From a checkpoint of a small transformer trained on Wikipedia.
Size: 14 layers, 4 heads of 32 (1 for keys and values), vocabulary 1024, 3.9M parameters.
Training: a variant of Adam for these matrices, 178M tokens, 5439 steps.
MLP neurons of a small language model. Each row is named by its layer, matrix (down: output weights) and neuron, and shows model dimensions 16-111. Each number is 128 + 32 x the weight over its row's rms, rounded and kept within 0 to 255. Numbers have three digits each. A neuron's up and down rows have the sign that makes its largest values positive.
Before each neuron's rows is what it responds to, as a language model described it from the Wikipedia text at the highest values.

First token of a capitalized proper name or title mid-sentence, often "The" opening a book, newspaper or band name (The Times), or a word-initial capital fragment (L in London, T in Tallis).
L2.down390:124207126087123142142101074124172167195090099139161129095076130112212117159119172106122133153134099152104107167170093135094101093140098104151124159102135086137131092110109113044132172164105122107132111113094196111091104107179160123141088137119080170113096137122197125138062162195138118097

Short second word pieces right after an opening capital or syllable, mostly in names, such as ec in Becky, h in Oh, Yoho, ro in Brown.
L3.down33:131171132098159078095099094082104133116085086094140172135106106106115153143146108169086103054122111099157148145119130117104125121155123146090160109183128094107144124090109145108102126162132158087193153050105110107146169069141155157143147104060124072150113090130111164144117185146135107115

Short opening pieces of words split into tokens, mostly al/Al, ar/Ar, Mar, Car, Feb, as in al-bum, al-ong, Feb-ruary, Mar-ines.
L3.down136:133115163185137049141143177101150102168143153088111182166153130140134196154137109119135120114135114085107116140126165083117130144120125096087167118150133114132168102078149123102109106097178132045108138101091124082138189083139113080152079132121124124185119080118105135163179085134084110147

The first piece of a word or name that continues in later tokens, especially capital X (Xerneas, Xbox) and ex- (examples), plus World before War.
L3.down281:137191186181119125105129121167099148115141112178152099103096076189118144176151107092127162186145098172131130170126154098167137142157092022132139121121126114171084096142140124169105078069106097130144123057102131103109090165077096128110147119183117151154113132082189162091139159149130080093

Word pieces inside a still-unfinished word, especially "ul" in first names (Paulo, Julie, Julian), plus the comma after the day in dates (May 6, 2009).
L5.down256:152112129163127105119127110086165123128113170054127162028077135154090141174131165102153176115166110079111116180140151052107117150158176172188120105089102133126154127132179067126108101154107076131138126125101161144138146041099100093078119127154107122105129095116149127133156153141131149117

Second or later subword pieces that continue a split word, above all own in sh-own, kn-own, d-own, plus st-ated, list-ed, T-eam, rug-b-y.
L3.down144:102139164108166117157062163146125165106133139023103138136102131116203103163121100141141101093086152161100154175103158174108118115082123150100151060091153139104123135085090148067162102168095133190149133042141120151149103201153148119168082093046199159145119145115153161118150151119155103092

The word "The"/"the" right after a comma, period, quote mark or list separator, mostly opening titles or names (The Rubaiyat, The Full Monty, The Matrix).
L5.down4:125138123115094000139151147129037065138083156157132134150093088122105118142126102122137129093153159174105119107169165173130132075098128135159156165146179109119137105115133180100071086117093135162114134073150054086177129138117160136113122114142127143081169127051138128142130128113154144138

Short subword pieces inside or near the end of a word split into several tokens, mostly foreign personal and place names in lists and tables, such as Martí-ne-z, Philip-pe, Madhush-ree.
L5.down305:110164094091119147120160124103206176180166145060161152157135139182142184146103105090125066139155133179116161145073132113140081049156118074103112092151112183076160081094096125122121109144137143134164138132080133144123123110128109076113121138118088166114158123077145089165140137103177111128

Final or middle pieces that complete a word split into several tokens, especially -ial in official, potential and managerial, plus review, College and Aegean.
L5.down251:154112146126111067104167131183061080123127143091165087142125120124166133081114134132163159092167144173138110089177074105094146071084162146148134114101109146140194108087110156104067120173150159166108086156121154133068165159111105116142088123096116104134052107047157124092121088178154110192

Fires most on "ro" inside Europe/European/Europa, also inner pieces like Jap-an, Japan-es-e, Harv-ard, and paragraph breaks before section headings.
L3.down385:114071134095068158102155104150094099167116134156054150128143121094104114102096128125076122103149127136196047135149177061188151104096171163103126146122110198113071104159155185135118159105062176122149132164134172107145178130139130088099118099094144129102094119133103118122112100127146133092

The second piece of a word split into tokens, completing its stem, as in conc-ern, spec-ial, partic-ular, includ-ing; occasionally the standalone word new.
L3.down433:137138114149136159161120152142086151111171126069109206102087161097157167142127148132082101147163192147108105102162094200121130103118117141111123173158155136114128128169160020097073111088119074124124072108165095180155082126124182163085154100070147131130145112102127150129115065081082120127

Second word pieces right after a one-letter or short word start (A+nt in Antonio, c+at in cathedral, M+a in Maureen), plus colons after team names in football scorer lines.
L5.down132:131135129112107076129139120087100118146109100072140149095145160164162100120132179089048165160161119082128165136136063082123128155147126084075126110146173108184165126131154167118072069108172172170095120148193164124111095102144081168127066157134153126163072134152147142130126109125110120108

Word-internal pieces after a split-off first letter or prefix, strongest for "ound" in s-ound (soundtrack, sound), also con-, d-own, unt-il.
L5.down111:154134132136166181127124153166116074161131120124113116136084154098081120106165181090143195109143154136178169212161146132138072101119081093122158142097134113105156147111140136202100136118102061095101160109119183081113123071138163120149113161123143109157174119133143136154123104202037121107

Colons inside song durations in track listings (3:02, 2:43), plus the first capital letter that opens a section, paragraph or parenthesis (The, L, W).
L2.down257:169179130147127090124147129136105082155153139121132124043098144148128109109109126124073137091066088133151143084132131094156149090111067205179115154178145111154131112164110174194075087065160156150178107088139124138129022137149093151160090078103168136208116152128103135131103088118117178193

Word-piece continuations right after a short consonant-start fragment, especially ound, oup, at, ind, ult, as in gr-ound, gr-oup, res-ult, and capital Q before -ualified/-uarter.
L2.down426:091142100070151065127115152156131140098137116177080128117120156187098125123151119123142141140073144128137146153119120140119138129152106170143134116219137167144136164105100195165116106112155165096098166102186144157139083153159158082161087126134120122093226142183119065111097100106190169218

Fires on the sentence-final period plus blank line ending a Wikipedia paragraph or table row, before a new paragraph or == section heading.
L5.down192:104120106134140107113114151085106069150091088139081115166181145133168168123119127192140170151128171094156155176151142137086143145192125041116147115086134105181075124176080192148105140125169188143147115119095141143101154130139161129072075093123156138113116151122143102147104113076149065091

Word pieces just after a word's first letters, especially "ew" (Stewart, review, Renewal) and "own", "ail", "reat", "ram" (Town, daily, greatest).
L2.down315:137096158084113094122123137167138108133126109120110146154121125145185072158076128111068147125090165136117122140160097149107117103143148140177112132152116106104186144147118124111073132140149154146127070085132168111137137159147134082092074105084128104108042184090116163116085075148138181134

First token of a new sentence after a period, often a lone capital letter splitting the word (T+wo, H+e) or In/He/At/A.
L2.down72:099131163127122195111087133108054125077122102065111136113139172137104141081137183111077094131075120084188146142161073148143130128138147080187088125085127172078118099124104151131164116151101155194153091173149119182186156087168134134089122160110170082106175086138134106083131109187121109177

Tokens that start a new clause or section, such as relative who/which after a noun, sentence-initial He/She, and == heading markers.
L3.down91:110107132137171149095142156069144174090158150107129090145185138177131141134120130151147164111111141168159161145119131166115167119110142129156114084156100173230161100097116065176101136176135127121128112097178118143087085120051147155142107092069100076068144144128111163121176119146196119092

Paragraph breaks after a sentence's closing period, just before a new paragraph or a section heading such as ==History==, in encyclopedic prose.
L2.down12:119088192104130194124086123067115137109160086099152117153143115121125065110136147192135105098107086113152194116087132124087165137170120133078080108101065136087100141111088178175091124075075076134149138139204059122119132143112086119141069202095066093131180134133168103163111136119059133092

First word-piece of a proper name, title or abbreviation that continues, especially No (No., Noël, No 75 Squadron), also The in The New York Times, Ar in Art Bell.
L2.down367:121099131120127128147081136191078116149097123088069137126148087148143128174127119133154124150157110126155136103143170134090164150130098066141119136116116126153172066079090133184093128116159100078193169109165196105086137175149090099163212162136163159132217082110154090165101147175158109118

The word "The/the" opening a name or title in credits, discographies and lists (The Matrix, The Last Waltz), plus letters right after an initial capital (O-n, E-ncyclopedia).
L3.down263:106187126103059034139156128132119098182114108105133168088092078106122134137150053117103147137176174193158053137143111131154147140095166126107124163138130132122148095175134177092122116126101161127097144112152122077116096144113123113109134122159059098146250139102103071176097108123107156083

Short inner word pieces, often right after an initial C or c, such as C-y-prus, C-ed-ar, C-ro-atia; also -ly endings like formally, historically, Holly.
L5.down235:127066187115116048111155141054119114154159160155143162155086130151142132123134106110125102118115136158191180100102129138146138147150159134138136149134126124176104081122144105108157172144104171157118108175161147103158069133124108074108156112149101119086162150071128101110150119090125082129

Opening sub-word pieces of longer words, mostly capitalized names like Mar(garet), Fran(cisco), Jan(neau), often starting cast/list entries; also dis(c), ar(ches).
L2.down24:132124160180136073118152132134142172162108109091088098161107125169145175108141164093177158194117104118111102141144118127102130153164094084098151160148109111147145056120096073144084162109168104157086159066119115129143115120106097105162098128127115104149100064122119111144146074131138093168

Word-piece fragments inside common words split oddly by the tokenizer, especially "at" after "m" as in m-at-ter, m-at-rix, m-at-ches, also st-ri-pe, f-amily.
L3.down420:128130161099134164079141064107061136175190156145207097179133128143126108125152097113081164077139174149132136059072119122165129144104106131118177140096110142181071129127108160146121064063142134193143132075166171113150151148052160103116133154146146110140069124162143163158156104172108117203

Middle word pieces completing predictable proper names or words (Qu-een(sland), Aust-ral-ia, F-irst, G-ree-k), plus "and" joining paired items.
L5.down348:119093161090090137137090067150148095116120121084136159093146160124076119183118164102143128099084205111146061170108132144061128123160151106136148101148145139134105168094114141164156174171074108167111141080083157114109134077096089153174151048120095194122092125096099156138141128127110098099

Final piece that completes a word or quoted phrase before punctuation, chiefly -ics (economics, politics, comics) and closing quotation marks.
L5.down141:117088151162146100140113094108087126136163154112171147139163159104166125158143189137122101116140091126144175123121122118079123160146101140088039133096059092188128164089137137168167111116130042142156168121117140140131145074119179150126101119166100098126072092087096157172102122103114160133

Subject pronouns starting a sentence in biographical and encyclopedic text, such as He, It, She; more weakly, and, from, and mid-word fragments like ire, ion.
L5.down269:144095124104153134110136200105159161214135110131094114081120150144161135137202100134146115151127134124175146142123102181126073136096094158099081164161109124060105127106089113110047158164179130164120093114132120128152158144085103143177164135131156101119208087099183150120142112109167160095

First fragment of a proper noun split into pieces, like P in Pennsylvania or Cl in Clay, plus byte fragments of CJK characters in Japanese or Chinese names.
L3.down183:175154122130108147110094191073133117180080131136137152138122142171132086189172182124125107172120136114110168090155110134163089098105182108144140115133116069176181139125157132090176111127119128124124142147121164104118145146128163056130089109160116141096015081107045156157143133117124116193

Final word pieces completing a split word, mostly the adverb ending -ly after an adjective stem (eventual-ly, local-ly, ear-ly), also ending letters such as souther-n, k-m.
L2.down142:116081114083152026127097147120044158142147135130125090174055152145178142112166138176129099128190152143154138144122163107097104061110097158099141112072173112194089169130163146114142156135117172137063158152140132160140145109099106157196081112157160134116109163158107142115088093132111130203

Final suffix pieces completing a split word, like -ia, -io, -ical, -ence, -ition, as in Russ|ia, Stud|io, polit|ical, add|ition.
L2.down58:116131071158149208105175126141138092174136125158112109203067090199160142133159115110095078150173131145090181103135161123116102150084105116097160138142136191171115141101102109165127101178129106133101132090106186115144133176112093128123159108167136068120138045128151108120067123124180171133

Closing punctuation that ends a quoted phrase, title, or bracket, such as " after a quote, } in km^{2}, or ]; also word-final pieces like -ional in profess-ional.
L3.down86:140117113120120158137160130142133101150205148158164166137160137086063067138099216165125106145147138126114097113112048187142114153131098171107112125111073110179088115144127080145125099088136084121135133108166118081151128105189150175094089163108126127088080151112136081123134197146106172140

Fires on inner word-piece tokens like ec, ak, ock, oot following a consonant, as in R-ec-ords, Cz-ec-h, t-ak-ing, Bl-ock, F-oot-ball.
L2.down424:079169140155140131142120151162069168133121128117123135141114151212135164160100119110163081124103184147092141080119172139166147113094113153087067137110157092125140108123174138118175126127093084111169169061093121146109106100133110193121098144055107126105144107159144100138108158104112109105

Mainly an opening quote mark right after "(" that begins a title or translation (("No Escape, ("Pociąg), plus closing quotes, first letters after "(" (born, which), and final year digits in lists/tables (2001:).
L2.down425:144181112143139141137141118139082125082124125102148144114155167071102105102133120166136149109149138120140064051114131153153159211120129110111112140150147114169108164152207153074113106121094154124122195182121150123104110135096111165161111105117067153135152103115154118068127074132118102141

Closing subword pieces that complete a split word, most often -ly (Brooklyn, Weekly, Frankly, suddenly), also -land, -le, and lone digits "0".
L3.down114:164134124145115096116164153125069112136172108160130146139088097208130124092152091102096085090156130147133173110131107131171099149160064151104122141132132133213137156102201181108128119181159174116064132123204103179124081107185066162154139106188155115152119170109147130135100083146075123173

The token " to" in every use: infinitive marker (learned to play), preposition (went to Marseille), and the first piece of words like took.
L2.down123:077148157136165087133075076127149147149159106157094131080125159109125119101114155129088134115096103124159066162142133158115080066164116120105133184118091175128140082144074224116149144117095107149120152158130151143153111126164168126161038169124153125115121122122148145142117083095103117142

Word-initial or mid-word fragments awaiting an obvious completion, such as year prefixes like 201 and 196, the abbreviation No before a period or number, and pieces like o-pen-ed, re-pl-acing, Cinc-inn-ati.
L5.down61:111160101113072166143106111109130134108102108174143147166082132121134142130160064120158104091100154110027174121127145091133123174128114146105147123067121100081181087138135180142145141106185175121195156161135118128184144164147079166154103121112152107174147070118138134097160161068111209159

Second pieces of common words broken after one or two letters, above all w+orld (world, worldwide), also n+ation, n+ame, St+ock, s+chool, sum+mer.
L5.down340:146152144154098137141128145144078061171132132098124098151071167146092112112107057121119136109127135193120185152114102107158152170147155114157139139127158129117128138188158132131135089181162126154181144052152144109069103105179144169131095183106082092142078007121102108125120098153145172140